python train.py --norm_eps=1e-05 --init="orth" --init_std_up=0.0173 --weight_decay=0.61
MLP neurons of a small language model. Each row is named by its layer, matrix (up: input weights) and neuron, and shows model dimensions 96-287. Each number is 500 + 40 x the weight over its row's rms, rounded and kept within 0 to 999. Numbers have three digits each.
After each neuron's rows, "fires after" lists the tokens most often just before its 100 highest values on Wikipedia text that the model never trained on.

L19.up1055:455454496497486512544503484478502495481500495589530540500529521468488618493480519500474553462531497510499447474486534564471491582482464468542523543535483562484546454455575512518505492500503539490507392477505518537556484420546488476530542507484471433528588482468490522470520445528521485566535451541495500501489535504570550503502467491487424442513483502531528411486497429486455524525559456570515487523446523529567505473557530524558499446485484468578494569470433465491516535486522501436496505498504523492531551490464514526492485475439528540501516478498577527441486470508476573506
fires after: "2", " | ", "1", "; "

L19.up2358:454540534498494464509464495513495519575491462523463478433488446417454531513502518512458496425496468532510549500502508561486482465508588521530469442501461480552502435545506472401523477528462512554502503505484506503506529427542469482552553499556502521529602551512498492467568493609533484463527502520564537533468496423517458463546432510543483469547468521477489468398490483488566533466586527575462547498539520498486509503512517459469421502516500514503531634519449443480468565504510486494552407561471490413484473590486513480520466528488531526506534467442506541486507469516509489531
fires after: "–", "-", ".", "2", "=="

L19.up2461:452536445431507445574549556493463511553499496528506522495536502464504510517529501502429575483551486515455457517465489499448539491515508517539576470440474549494510507493554508457436525577471448560487515496529504490590482447452484493461568511454535481503514475499486528485536586481468449495502517467532498514501498453442537461520479566564485486555462444514514495469510510529500492438474504520373497510416465449586524507506520466580538527510549519477582490453558535530445479407557460527544549489489461477499428496461618511461456476524510425563523520492514515479480514442467497481
fires after: " | ", " |  | ", ", ", " |  | −", ".", ": "

L19.up934:520511470528561483484534452446448482524489407548399509507480488535453477499446491484467443509485505494523482446571520562495465505445419514508569438455472455505508484511509519484505551539496489560547501523540510506540528468536484528532486536520405449512536512505454450534486509474518453463573535569547508539509519518565456380533473530443414505570518480525496546534547491470475525567506480492509475459462455533536540427494528417464526514537542528510516597447513495515454538403503523459518503481546495448523479508509494512535511522442525427476507430525376550510511472519434599542
fires after: "-", " ", " District "

L19.up2169:417467522521453461464463494516509525490516517548492522491440500470570514534464529512441518438471526510491481572475530531473501503570518493527528508506513504536642479452437512406507521519507480547496492500477501452499471512543479447540544475530549497463565499481553502520540513476417480527475569533554584512466580509483479419533487485532526457543485495529507445476463515486507576542487475552468508528535474481513536503510461538489435502521537511561547495487510473507406504503573487489495485499584451476587483517476455435526480503509523477540518481513503538460531543503539494479
fires after: ".", "\n\n", "\n"

L19.up459:510490478461564410532548485483411546529489479563408443451465546490505561448510466480487517451489496515562492477426487500498553515490491468514625559492530472558486498502590500516473540544472486589462458503515553531537539452573494502449512485488573518492505535444516383555535514511533476513553514514529469539452449429512540549581502477504477544471568550528488457462538495521560477498515468544468500515431554491561572479537522443487482489462567511511528490506532471498472518476490535448465543451519500448464335531532522505461488446501514480591558464485479577475469486432561514455
fires after: "1", "2"

L19.up1751:458457463489470510551531521550470459508434410521424456491454476428566544452462444560514502502556473484422496481494488455475526505465492495504514461505553491574513489454506524471526491556544466417552498446484467450504519477497445495465515530522439524484492547439515482633542581517475490501492541463504462541485476488471540489539464612481522524566512472532503563464484479487537560480431465488497517479522470450491588418495485486483443497468513556573501540490490528502498503497533543502472552496589440476499525496524527510534528486528497456573479459521445497521516499466493562484
fires after: "\n", "\n\n", "| Party"

L19.up375:530529542428444482539481496483465575545448529499429537519448456454491489439483468526498560421467515524501465450541574532513512569470491471501531501429510503544487486439507450379535513567455449484516441507451463494525516483485482502482491483482557510528512535446498453511563472509454469457460546534496500596463509443488525466568489532515426541536506505487447526543561514413570535461588560496537515540508538491524561424444503450506444536429560512502548517544485466537473487415522525412474432570487498434491472544507582500468474495510501498514546490544536513489470479528506598511
fires after: "2", "1", "–", " |"

L19.up1967:503440511505489470498547497517470485562492525536525494456453505512478499504434502460518499513482480535454485460533539556523465534525482459570487528492529474495523507431478480498499522636433507543580529523470513511550530456428476503553530516543539504530442483452480477493533598543537466498515521522594485491551433479492519465529440533405441501458419503592504516480472489434492551516465480527452552504446491585534514438475546537487524443487452518529510513483519523499515450485570491413485518464450503467565472538471569507528515497409541476493489545489497532465444475502476513499
fires after: " | ", " ", "2", "0", "', ", " on the"

L19.up2063:511561563565430443523486517493556513517469454598522556454406546518527457540505519455515561456469503547435536543536533438417544545510517465487542498451499496495493517513533497462520536542527457471511500495552533522497472505527477458531480471482528531484443543534522506495443472537507487463451533490522573588402443416473398436539511462492523474522469480562450584526528447466593513529578412498546465576540546513550498441538497495517495492496557530496474498472473499459459460516501482498496533548535521439451445497495508523526459504460509508498493475512525515505488514495559479458
fires after: "\n", " formal", "formal"

L19.up2235:495484511452502530430500574523453533506477402527505464468511466514378502450447508545485537505573521481473526561532585569485498507512477517490535485477496506555536567415492479456455466530429486515507484494473511515502501522521512509456619515535526497568513503475455480516490460411504426460534486526614560458546484378467501423557453535403464469469514519533517492498524407450534492559438510515499484527478478526501548467484491423514493496496486481481534484448521514565377511475532392431547504526503497558513484508486550450534462454499516497563485525550530590484493518477457522620
fires after: " (", " De", "^{", " de", " "

L19.up872:495403494507499502507447572486493402517491464464516503454555452456496536436493472540537591521476445550523515499557487486405564584472518468550467453513497474510497559468575482520494475590409477502527551454463529487536481459529499513527531492463515506490531478443462484480472513539536421480512499518558532474498425479536536505566498553449574493525541591568488558551526434574503548522518517582499489570457552493539568478517558451599493476524444465528467488457501444509482496468500519515498492559506507451499436590426509504544531503490526509503470463481483473395518478470505491493
fires after: "–", " | ", " (", "; "

L19.up555:558473474482482451624505516535478441497520548570555540530499565440525505558479487436528565487436481522495506529460475532436541485536483464521543464444500491536514543506515464486515508543519516514468515460533539531626519364472522506556538476492535524487447505485511517494487541484502456515491521533586463444529490541546514503538436551499471503514496460571517500493474465405487446514522443506402501552440533438607479473508524536519478414490526457471616466480512444465448476468595491469464516516520488472541494507432526526595499478485521489486561480448589485507521533527508464484
fires after: ") | ", "."

L19.up1065:492451492499539525536482576453510461483577494488539503442516558443497542473521472481469514486529480490483500416469529434496613509555479493543568470516545523501490520482523465479479520578480508453501538446507513519510470444480529501495474483476485529464482485443578502530513497514512449469586493485509382474507555436526501499539477563454494549495474524569461581514565446525552547453444500529515515570539493548613572529526519524592477460524435476466456480482562493487476509490531444445548506509587433493532491487529500472530518544502489489512502513520446504422498498427450510479
fires after: "; ", "13", "18", "17", "12", "14"

L19.up277:566490537482532493510514554534461439534497463485505465418519492462402433567494549486517562467486530505455564567527472569494518510454528516590495473511525475487484506535517544457461456546467532510493444558505536518517517453543454485538515533498426496548542522499448472499542519483509471430536438487578547494544512562480552478513405499539481490480529500497461476522544520471502442467493556527442524562456453474502511530501521499516445442456432485499513573494432386450458565526503585478468438544491565517433503508522524410514437430553498518556510512582512466559502496429499453498
fires after: ".", "–"

L19.up1712:513509505494505517500501570483438484525462502583494468509490504447534503496487489469509548470441500511472504595537507441467432510529536505531492413402466541542575595516448478418484488516477493509486520547483606463543533463510500517580527513506502495529430453459414512474484480508476478518552464446576526490545506510478522439540402451508434435535474524487502556534530563516557507490411480521440453487516487472508487472582488476481521445477514421528546465524508462520430509426584508510431437491523475523442519514546601490546487454501525504539491412535481507570400520482529488461
fires after: ") | ", ") | −", " (", " | −", " | +"

L19.up1237:455511467417511444516563468516460472472534433526479489559500510523495457476545481507553570476470518539461451489452551430516498507451495567542538547343528498485507553529524441493499526479516525520563517516534452521516495465452496497439489471446550537394522529465508437521485546542513472564513475502526519514556448512517512464607494552435394478493512514512523470455552430475523483522555465514419499545523474461535518458448522508530459485526628497494531593503529477488411486380531508502490537463534457435495517517476490524508521491428559501500494543471467459454460486466524514538
fires after: " | ", " Division", "; ", " Two", "L | ", " N"

L19.up2406:504565531535468497483464486482453488485438443602524601449491503459531414534434391532482557492514492474378552460493528536491505504568468559526465471457431526462518512489496563486473502566480435493574512500521439573546485452484487507522534549482431504444440531458495477510500504521490476524558517503521482490472473500519542470535488537490447378494493507501552504519493425515544518504532508512415472519473420527555530481487534564548452424487568551474519483465508461523489511474602559487522455496502476471514514443529524499512517470488459521566533533517462464475467459531503499403
fires after: "1", "2", "- ", "-", " |"

L19.up286:561474517442552527536484501471444510500455435481444552517494452471548535492509427440554469476478497516533489600529565548483492578437511450478501469506542471522515492516527501496519503585495487545496467469449470521510517450571485516521550485512525491555492501445518465485522465491465448467496535546501523526398547518497473433575474540478464573578420515475430484570498514480533512523495499469468540540520522588571517501457514367530483494472526526503530504504456429458376482494521425500562430549498463398495523541447538512532490488527466478446556485475512612453474472439517523484
fires after: "1", "2", "–"

L19.up2429:535512518469473512508470519503470489483441446453546487434472494520482538445488443461539520514523564478550496574463525480509518636525521486456539524436531460492557497455542514499489574546453470509509558459474464534550494498496500496535500459390490485423536533443550484486519510590445485518528535474490559460431536482513505462533555536437445424459482493487541501526511503490533541526560537563486465540472498415542569509580593485536510475569556493517561503507470526461426572477505483468507532503469495488508474524504521495507441522466459506444461503474514470494478472532488512515
fires after: "1", "2", "\n", ")"

L19.up2044:507468550461447482455483512472402513590454487569491448483509503439517488548428554549512431511538470481517456545511584472410542509420496488501433396518492493614505513447551457441478451553516535526536511527514550506505491414539457516466448506530539462485571503489534526475496515550478465466438592528520586506496470507509508500584478438497462479560491547583486485463477530493562477496454487457528488479479520538484491505505567557486450472572504469575475493460571557496414521463528514413527478555491464480502563491473546538520488481489549452511562463508509506514409519507443468573
fires after: ".", " around ", " is ", " "

L19.up816:516514536467448495466505502490436538604512484557446499475494532490471451502427508520525498540515498573447511579476525475504497478484521458444499472472471436565505543521558503494476496502499523554456470481518562496528549373534511519443497474508531516499549497541496435448527486500463458481532518476534543540429424477499525457522426549497420451499514503532530505619478477576522502489480469449527453460441499515525491467515558431591458554496512532538490486408457500551414484540538480456533497572492453516518545451540504481474498530485567470533503518432485615507462499475538508534
fires after: ".", ","

L19.up1262:485482469468469530504439480476458555560485486463486480482460475465501480551467438549455493466507484474554475575505477546445544548541483468520494424497449494541530515517575467429493494549504456497501517542489493569564570444535480520518556528467502512535553511468539497480543552475491486512540490501545486534497478516452511504538438477532466463465513436537500459418524479506495510553446471535507463438446476508470519505549531501486397513512520565503568485398563496512446494431548525429520483469565494416501476489608496527460528487469509502499508424568524542519476511507394550540
fires after: ".", "4"

L19.up2030:455513495553501454517503482452449443592500474505477519405455512454463526494518428454452472513535445512428489503495506517525539591534541491469530492547551430548546491488540578375473542575495465505496408507440483468522529533481444488446461528467488491538531480493507470489460545475511449525501490513540504530485494511484508491611454504486510500507536436568529531479558503519475534476489508567490521531514534522492527470494574426478492530503483540469510596499441492558478493496548408457524500470490432492446455515406518473522448488498549493524469471523528567421459495511437621483
fires after: "1"

L19.up1508:556541553496511489523487519478511473610528444480459521518427478452518515518531414501468569501521465460495516582518468413507471489532505528529508454421501472571528529459493430487549593559486472478481460489552451467532524473457486446558518428507473544471530512458527507451531506573446472513456508437528509478448460489461508426523388558514513485430511492519521498480468492563547569437505522516469472555513482471536612516507493540486528499488481522483531461473493477502456503477487501560544514554554484534461593517472515411522437453562530522600568500524487499575495518466524531558
fires after: "\n\n", "00"

L19.up1355:458500504564503439503497571491423478579396398538494492493506512458546495435502471544425544516481490480484516510547493568454494533529506550533483477423489478531478495469550479438503561510542420565565513502483516565534528438612465503502503489481399506529515478497530462470503541538549431359508499522526532544516441463516491555534449539458435515504531517452531477450494484467502454529521482564528489476530484485493537502519539491519478469499526518527517504497453478461412515489569530492577516497445494471478545518521578531530519429470480505565492463439588585525438478483469463500
fires after: "–", ":", " ", "."

L19.up408:454430489507431457512474487507495438514524487594464469417489473438529509552508485544480522448544481535515447549481488524553615489500482558483539501517612509471528539469522511556493492623525504488498498494515509629613571505449451486449475489486562467530547463461528506495526520560496420519483470425592532488503508470508539507536431529541500509456416458514422454503488485433506477509448505556441524506466472486530473544528528487545441498556503550515519495491577527515470533497566502427503491507500499546488453556438503524498501427467561520539462518449478509497542499461509508517
fires after: ".", " | "

L19.up1775:484541439497518503536587532510367560524463480485503511549488495476530466497479412478520552523461438450534517518478466493503528524501568459495563487500495567493539507577485461501398493542537479539552508600515541539558478410448516532523525489473494461477481537456480449537539510500525456561534488534499560502510456522442506448541442513518441488491481465562460469508504500445517493482441452444439459467471470443548507482517529480508480419519543477510565467442537561489531452404544550549511573499478486482560467475545585486513461436445429443530555488511430529513541453445524551510
fires after: ") | ", "\n", ": ", " code: "

L19.up2384:451480485532452436474509494469425471502468478473490465469455543489506493490504465531514565460538516533483442494542484495496547514528521522488525461472524531504544486521531465426512526573549449488501530534534473497507447506441468488532530526451497532474443429485455502509558483509511479488503496509493532435565529570501505503535482556400466534573540437592443501459499427389473532522473571565450616523436490555524525491580484608460464494510522515464540527511560519484492473511568532503463474464489444479511497487513590479503460475418506420544557513513516473376497515496452536528
fires after: "\n", "| Party", "\n\n"